Weights of a small GPT-style language model, trained from scratch on English Wikipedia: 13 layers.
MLP neurons of a small language model. Each row is named by its layer, matrix (up: input weights) and neuron, and shows model dimensions 256-383. Each number is 500 + 50 x the weight over its row's rms, rounded and kept within 0 to 999. Numbers have three digits each.
A block is one neuron, or neurons of one layer that tend to fire together. Before each block is what it responds to, as a language model described it from the Wikipedia text at the highest values.

Description: Tokens right after an auxiliary or copula (is, was, may, could), usually a negation, be, or an adverb ending, e.g. not, be, n't, also, usually, often.
L5.up210:505465503537514565437548453422457454566633516543635459478522525427538422497517595405435511467414546439476546616541535572564584486602587526432468475467561498533508496454506467472545477451452401507518526549419491517512514482514428541500489510513512471416548474511446523453490471565472483447540517484485502504624486496491549503508416382504477521510482582473602539482521513531460519499468
L5.up230:438499564572480601458428475490441492598398507457467519466450413492453531400509513456562474480423522415473521498468517466490546462522523482502518441419547450473498464552426462498507490407427491517487432590591418488508457473502467459473500528535504483502437403529459450533553504498443411509500461408514458491574468542479491570426537442554516505580494531461426556550416494490540515519493
L5.up257:519488501434521578504566509532463478545472533500462505522529431593451528447441584549486517460489477447458433506406491475485395460477570433496415464453559505508561537528507498452454474484544397520475489496486511517518518470547542559562554462459491417518459530434461438465505483519505528541500505533422500475549488408478512454542526472582492490583502469469463489504475587570523544488544
L5.up449:435459492520407514479519524587482500607520531539514467557570486453466487563506476494471488510516435428461448494458462589484527428509449572559525472552473497477517574553541485492551482479464459483481449469512509488518432471528466550500485478533522523557476583540457565528513454467496421453468510468425526475537419535519441515559375534518614489504453427452397423494532509510526518492530
L5.up519:536541404426453395512574519446503541525546549538544466459540456482509465588472461544479594516675454545479504498474491480484486556457500608516472486471463462513570458506529506543399508510519526509465557463511538498593516471548453631490478431444444513412650506468550479512490557474502566430506533470504442508507572546545531482511478459492571502539493515503437591481511511541525546532511
L5.up552:457626511501497527378414482488472437517510480439459489490416528466538485484461555495468534486500505507464506516497529444428436473472563478474602485552468444506532603583552542483529336555433507559543446492525526449552529473520538558522538595498491443483508520464466550493593516510397426526541519489490495400547499529464512568529555433526462529518542543577439510531408494541518502532486
L5.up615:476479588557440502487561544488525431567526583521471444604501513507502569446466558574509519499445468359391443549526474454467420433531442550549522427491510428522494471564489483419536396494460580395450457494541619510506478475524517562509499503412540557572511458525450550495458570483454490532451438505586523521471488558502532498507484554497450502580560509592464561467520488509520491472553
L5.up694:526594405419468511503548497592545526605582452536478509399515553576452498593385457530488496513495488475503436502481553463414474517494461504521445481391449576468465581448554529450512517534480453433529506556417594469476520442399493492517477576503531478512468484523500411472551517488505533493529480588470518597492442533358530513499496528429496534536441437474424463434434468543511508533564
L5.up856:464464587490495618520535496491461470505454560527534432562467534480459522493511434471483520460520444468474515528521446464517523511540447414558446483479529548428557530461563417469482438422546490454559480413474554441497479481402540548542487454430480517513402555510467453490440496515511546525526504573385526542497617424580404614526480582447451558456567467526467458437486534533488460527532
L5.up913:469450569422511544449463504556579582539458451498485525441465572575557529516559549517476629480482507623500453565562478527546467421506567535459533492519429473438516482500529361526548454539472557492667473453507468543456505470545584492447533463528541448493483564479488600539439394505447401443583518420480471435530540471513535468451536526490486527483442517352503511453532408492556497426445
L5.up952:429531557465400457431528449529508478493515502506552507473521496559482447545504514522555570544537468444502513556490589526474506578544566459497441454407536453683424500502422469484437521478481537518477543472475485445482555462453438541510583491463493500477420513507540551543418463560542515539519409425492535465522438528450579466524547535489544521546427485457545553432452502495490486477514
L5.up1033:505482518527488527490555548611464515536504549540423580528520488532522501476482487457388604493470418494496610452565573520479533551484517637547423552456518613570424520544517493494546505486599511473524552428530403500470552544482455437454626490505528491552457441547558485495550509513583447464447475554495503516540393450421474516526448462566513462497442506417435526525532476493474476481472
L5.up1069:415463638437409458529470499501500450441442656528514542531447471467529517437549551565501570494486473451451506502547474580451476565429501492487476614550590518540482520473588488492530471458558522534481553482395411453508515501431532541470610578427497538514431473539481498601459460539515478476509437538429581555529538425426471482443480535580413457512492583533421515475412521522483509487498
L5.up1249:462539561473445497462585514460449522539530480594559513516518502448438473532510485585404554465498450442549545422481566501489480587485546542507434497520428514413578505500449352419506460513439524522498416494505397470447459391508433477531490485595451581494419584498564484504452496502480513442513423526544523464497513485539589541504503530543498516392383492460409402527488469459515453555419
L5.up1369:597536519424438480516533581456519530461517483521476468506431464489420508490496473464422609430516477517475477473464547561465540603446509465521515467565500444466576449433512529357479514467493532472466567421568527488502608514500590489416542496506509541520418526526503570511538523430433561510543473508582471495546474516341481499512418556494506601495447507493429475476558506475594476448464
L5.up1469:484470503463466500508401514566551413550501512495500544496452484522418491557489621530476439502509475498435445532445440450442508421469517542511490579429540481549491557480556481459558545511560518462579487521544524524455507484474486483450490484427482498600332549515532493472547435592486538533396518484516519498548479531469559500526506519454483508469485456484517418460530518535526597377461

Description: Pipes, semicolons, spaces and line breaks inside Wikipedia table header rows, between or ending column names like "Year | Award | Result".
L9.up250:460562432529446305541543560473518495477478481600394501477486548583581520535490402472506523601543416483538514440451522420479457496490518536584471565412518560486549524483445461517451478560453549422494514531508496541529471435540534540530547478432560570499460532546432538460483583462569516493492438480553439525471568448535480492456522411446536457574495480612448561559537508432499540419513

Description: Word endings right after is/was/are/were, mainly adverb suffixes (entire-ly, current-ly, large-ly) plus also, not, often, and participle endings (-ed, -ated).
L7.up119:442377458477467618452492501519532501509406516564565504497458476592427403505526502540575521491419513504581421438514560496528568484502565473542476535463551517450550502537619646456477474502566575541499489461465456506431499481523601512479493543412490477419479426552516445420490508582503561438558440573442577447412433537450607523464518519453494438445463463399553477504450562467494488495454
L7.up451:483551452479386534507529579523426507446473544418604468501474485502461449599465408433535530462546471463474496486478508448506602452518502511503554458481541488445398558542523511439496502454557483563452531514515492508564583453507407563482451471507527493553484487507465433552564456479497444491587514511428462452448498529454484453576470579486479487469530496400519429497599521543483487483521
L7.up625:484481628447389513497570529435544535518490459456517556542512558540584504444507582432536499442489423485472547532510523446515491544498535551465442495417452515515493549498476432531503539423535498547496517397521422513503514470499510500525578518471495544474436466427522492463467471557513398457529435486406493490479470535464535495402529585468472519588510480542457523603484544490462461546502
L7.up1052:492536530451483509538463491505517609559564486553412499519482428558470431550607495430461549543450587525437465480457497492493504496496530545534562478513513465460513461567554569489593542538537475603539479509517429452472514412402487551548573484444452513509330457481464639548482465466505528445570448515510462451523468539559516534539484609482511445492540385468378467454446528582523524564477

Description: Mainly adverb endings completing a split word (ful-ly, extrem-ely, grad-ually) and words like only, also, very; also numerals opening counts or scores (10 years, 17,903 votes, 2–1).
L9.up802:550560578523355501528509489501495579517471493472541495526562493465494408489526417492470565462463565482470570460439421547537562542453483414521486475450480525590425492411513485509433478522536528528522532538502468356380544495471457512480558503460461461545587478471511565451595564555573481447521428493456558474483552473453526532450527523488438501531543524481449449470477482387450600498430

Description: Separators and digits in sports match scores and result tables, such as the semicolon after "1–0", "0" in "0–0", and "|" cells, plus words in sports-result prose like "the final".
L7.up695:404453482415512435502519546435520554482491488395545497481564511448502516451505419468445506492452511503507529479458482555521519574453553446591448652525506495579412565499553597410468500511460467476355561589443521459499528542380558554464570461559580509516506440485479527440450545464459500419484420504548582452532450547558414441535571543460496488569453493506471551498556513424467513549529
L7.up978:491532456462436415585556461455518464494561508519508491492553454586589424413494454554464567453693556504527525489394474446572526491460476559570494526406418567530523459447436477429497451545472600498522510522500534534473391516410467438553454501488532511489519534508472520458477525447539525430572451540538475497408451570480460544448464561482504540560529585554479427419394564450430532575603
L7.up1093:561533514402555494554461444513483561553458465517482516447474610564523541451528505547558475428624541426499538476533511528523523519520472507505610541450438425590410564466490453502582538614528535463455470519515493552547521500500421581391414525493495453582490436525554618465431469516552511512560506464526481406466504539507512525575448520465550490493474550551465491497543432466523478520547
L7.up1232:465539506489489390497600465395545380467514511472579436555541536556590521448417551517497564525526470379491539419479587532534490494501457445530464579549525515528563593489515541514511424492386504509513545558598434528548530616422451565509559522537526539579426484507397476483488495407518463476381450541442463486419473428544381511538486455490485479531433562457449489448577475474489431468492

Description: Tokens in sports results and election tables: score digits after en dashes, column pipes, and headers or terms like Team, played, hold (Labour hold).
L5.up97:590487486494478431450484531452563452425518417515541439438524538506494523462571495529453483534535532524499540517473499570458539447514466535510503567536474501558474525557582465457627512506554527532429563496550493408499448428370545433438520470523513509628459483488423585373482521538509514548471469473479543446513409580492438527578404399462513517477454544548444457492456485487569477536516
L5.up162:445484506502534480535488535473419431464429543524584574591456431589494570513460532434418483570492509545472524562484499482481438446600582475536516575537437381558539535510540471461521434455489471492568469495478475495511573467501368459420473477439502397475529441512463496530498567422481493519504471552570535534483450497431586481440513457475449469625423532501480546486443399487407487509563
L5.up201:517544452470467375596566527495631466454458560450562431468494507584536538420427422482436458551533461525466600553512495555521533483508614542462587582467490459500543546433501420474505496539498524473478487458487458440601549471489573446456448520521557423472437536573534608516459500526599418499524487540472471487461489579484528495570515616506435605495537487501560499583510485599498425479521
L5.up223:550562487398536370450481509490497510546448501464572577459575508524525502482522526541437551542561437478487553405534438567589500490479542481504531542434552589511495518489526573555476598501477453338530454496470488467475515529442509605530521527358516524509440561531510500507476492435493570560379460524522508480515458564506522442557507401455371542527485515531427545503453481467449505456488
L5.up297:530468457535551485498493427484430537543469410529546448635560461575527477478511487498565489480638601475462523538434576485474464501496545549548479488543430502436523551529457514478487539569469495442430563539478453448444517449459463528511457437542501553473435517460471587464449529441534491507410502488423513426488517549537450519568485535432600511553478410596506542461565515563557489500475
L5.up346:436457481545442509439556517421510554523480542540521564533564494542473525472501529432507590591514572572473566546405494558511443509510496475413451497489525549518486440556494580473514541499505472477519520501442522434472538426514372422450497525426525572496441539505486584465455504477521466531544524491479449597451412410454478467489374499536539559478398535530461423431469485485493460430611
L5.up530:471563487527556380459503453435407459492521526592468528498525487547623543471561545624569579457510516481555523496540521444436514492473502495515457558452402410536466487474444517428608504560521478491429503538555393504532483532442554542573505546427540484575472410491558541438536523519544488480547483482525539398546468596486564561550549612496505499546510517591466498522514430423517478534510
L5.up641:422516497502531433530531496484496449515550480447499427587578527541540427496495575475369510568517526498527488529444534476498484372484425491519539505504544527562609525578523442507464416550515386460403469563504514419513492450501481482561606490494517471503555503523547471491504505501519511514394466487537502556454488511491593539446496504546504573562580528433380539494435478473429533449490
L5.up768:564565444408553416452520490478516489540466552475494565497447512548521551566523588551612501498517408433553519589558459487464574461429543519504487576467572462509530549471529530525493494571521442456514536527531460497503591577423557470469465535478472569514493448527567353522391478475466464504482481495523521544483464467443408578517603414462390526529464535515549551446489401483405562530532
L5.up832:470592475514440539529616490437573422546499508506499552559465522617422548456378512588506464480442537440533529572468489474453463498421404515528554514533472500593481578501638508522580405578535501405407507612526504468567531450489472440440596432497515420537460489449529540484498437510539439367451447478445518540470460481527477483529499502508565464526560522552523439507510612451487519460400
L5.up894:511445443498541478412482537434427496552486420448523596458582584495475546460434460442443396487518601560515466426548533472572532456471487490529527502494468517645491467495509548446460490502458494558470506510516552515578458501487467536571639428450546437489480546470422468470591584568572495508459402413387455568469521479527521528506417441433473520432590521600467482545558564506461524525476
L5.up918:489390433527569501474575387461389518558583478545605569595514573579544559474474522465427527468530531505552471513391520413585533537403488455514434518517485501543564367527551486497485549556486490488515481648457557542550505463523466574514605542531526427470486437484459458528523525460405440501477474412531464481414467466445437488397527444442510445604460555519456492486382582437503543580576
L5.up1210:473499481497497578563669477498509541474491455463508497519508548403538473518450530472559556579454494530559501514365463508546487488473468484520539488514442522553545549619502487551474445496480503457519480507518484417546476434507534414474522478571536481513504459495415584481543566458590521493519559538518516430382510532459485495560504429556459517568382496470448478503473480398429536481359
L5.up1279:432485467491534389399572436479529476496568580560523537526497489544564535541438455468562488526548465500497499459416501496549553536445498495533494551377542500493640526448404501438448580484504498478492520503501511628459524451431553638585541462478525527476471537594490522462490506488589513564458598535495507569431544518486422459542435534462418509499440523560476553538512526441496521487530
L5.up1281:483574478465471452552538566492523490525455592473544604447491485472586504518384532438512518537476461474468559499415513541509482434519597512583490576468545504485590495502535572449510453534569558441524440515560456475511537432518458453528495503565517479472437498538529535517476512594496411478454525444430432445426495560457571444493462508540544524462420531459487538468459471506516457458608
L5.up1377:492491546514503467510582450494538477565514565494561481547479501455543555467494515565434535503516571439490454413523443487467541526526484558539446485494370564491506422499475459538431510392529558510495546564516498506483483536450557556504502536505441495465412664502526505491408506491519542510464513444412492580408445497490453497484480601480492511511442533581489523528509527519519539460501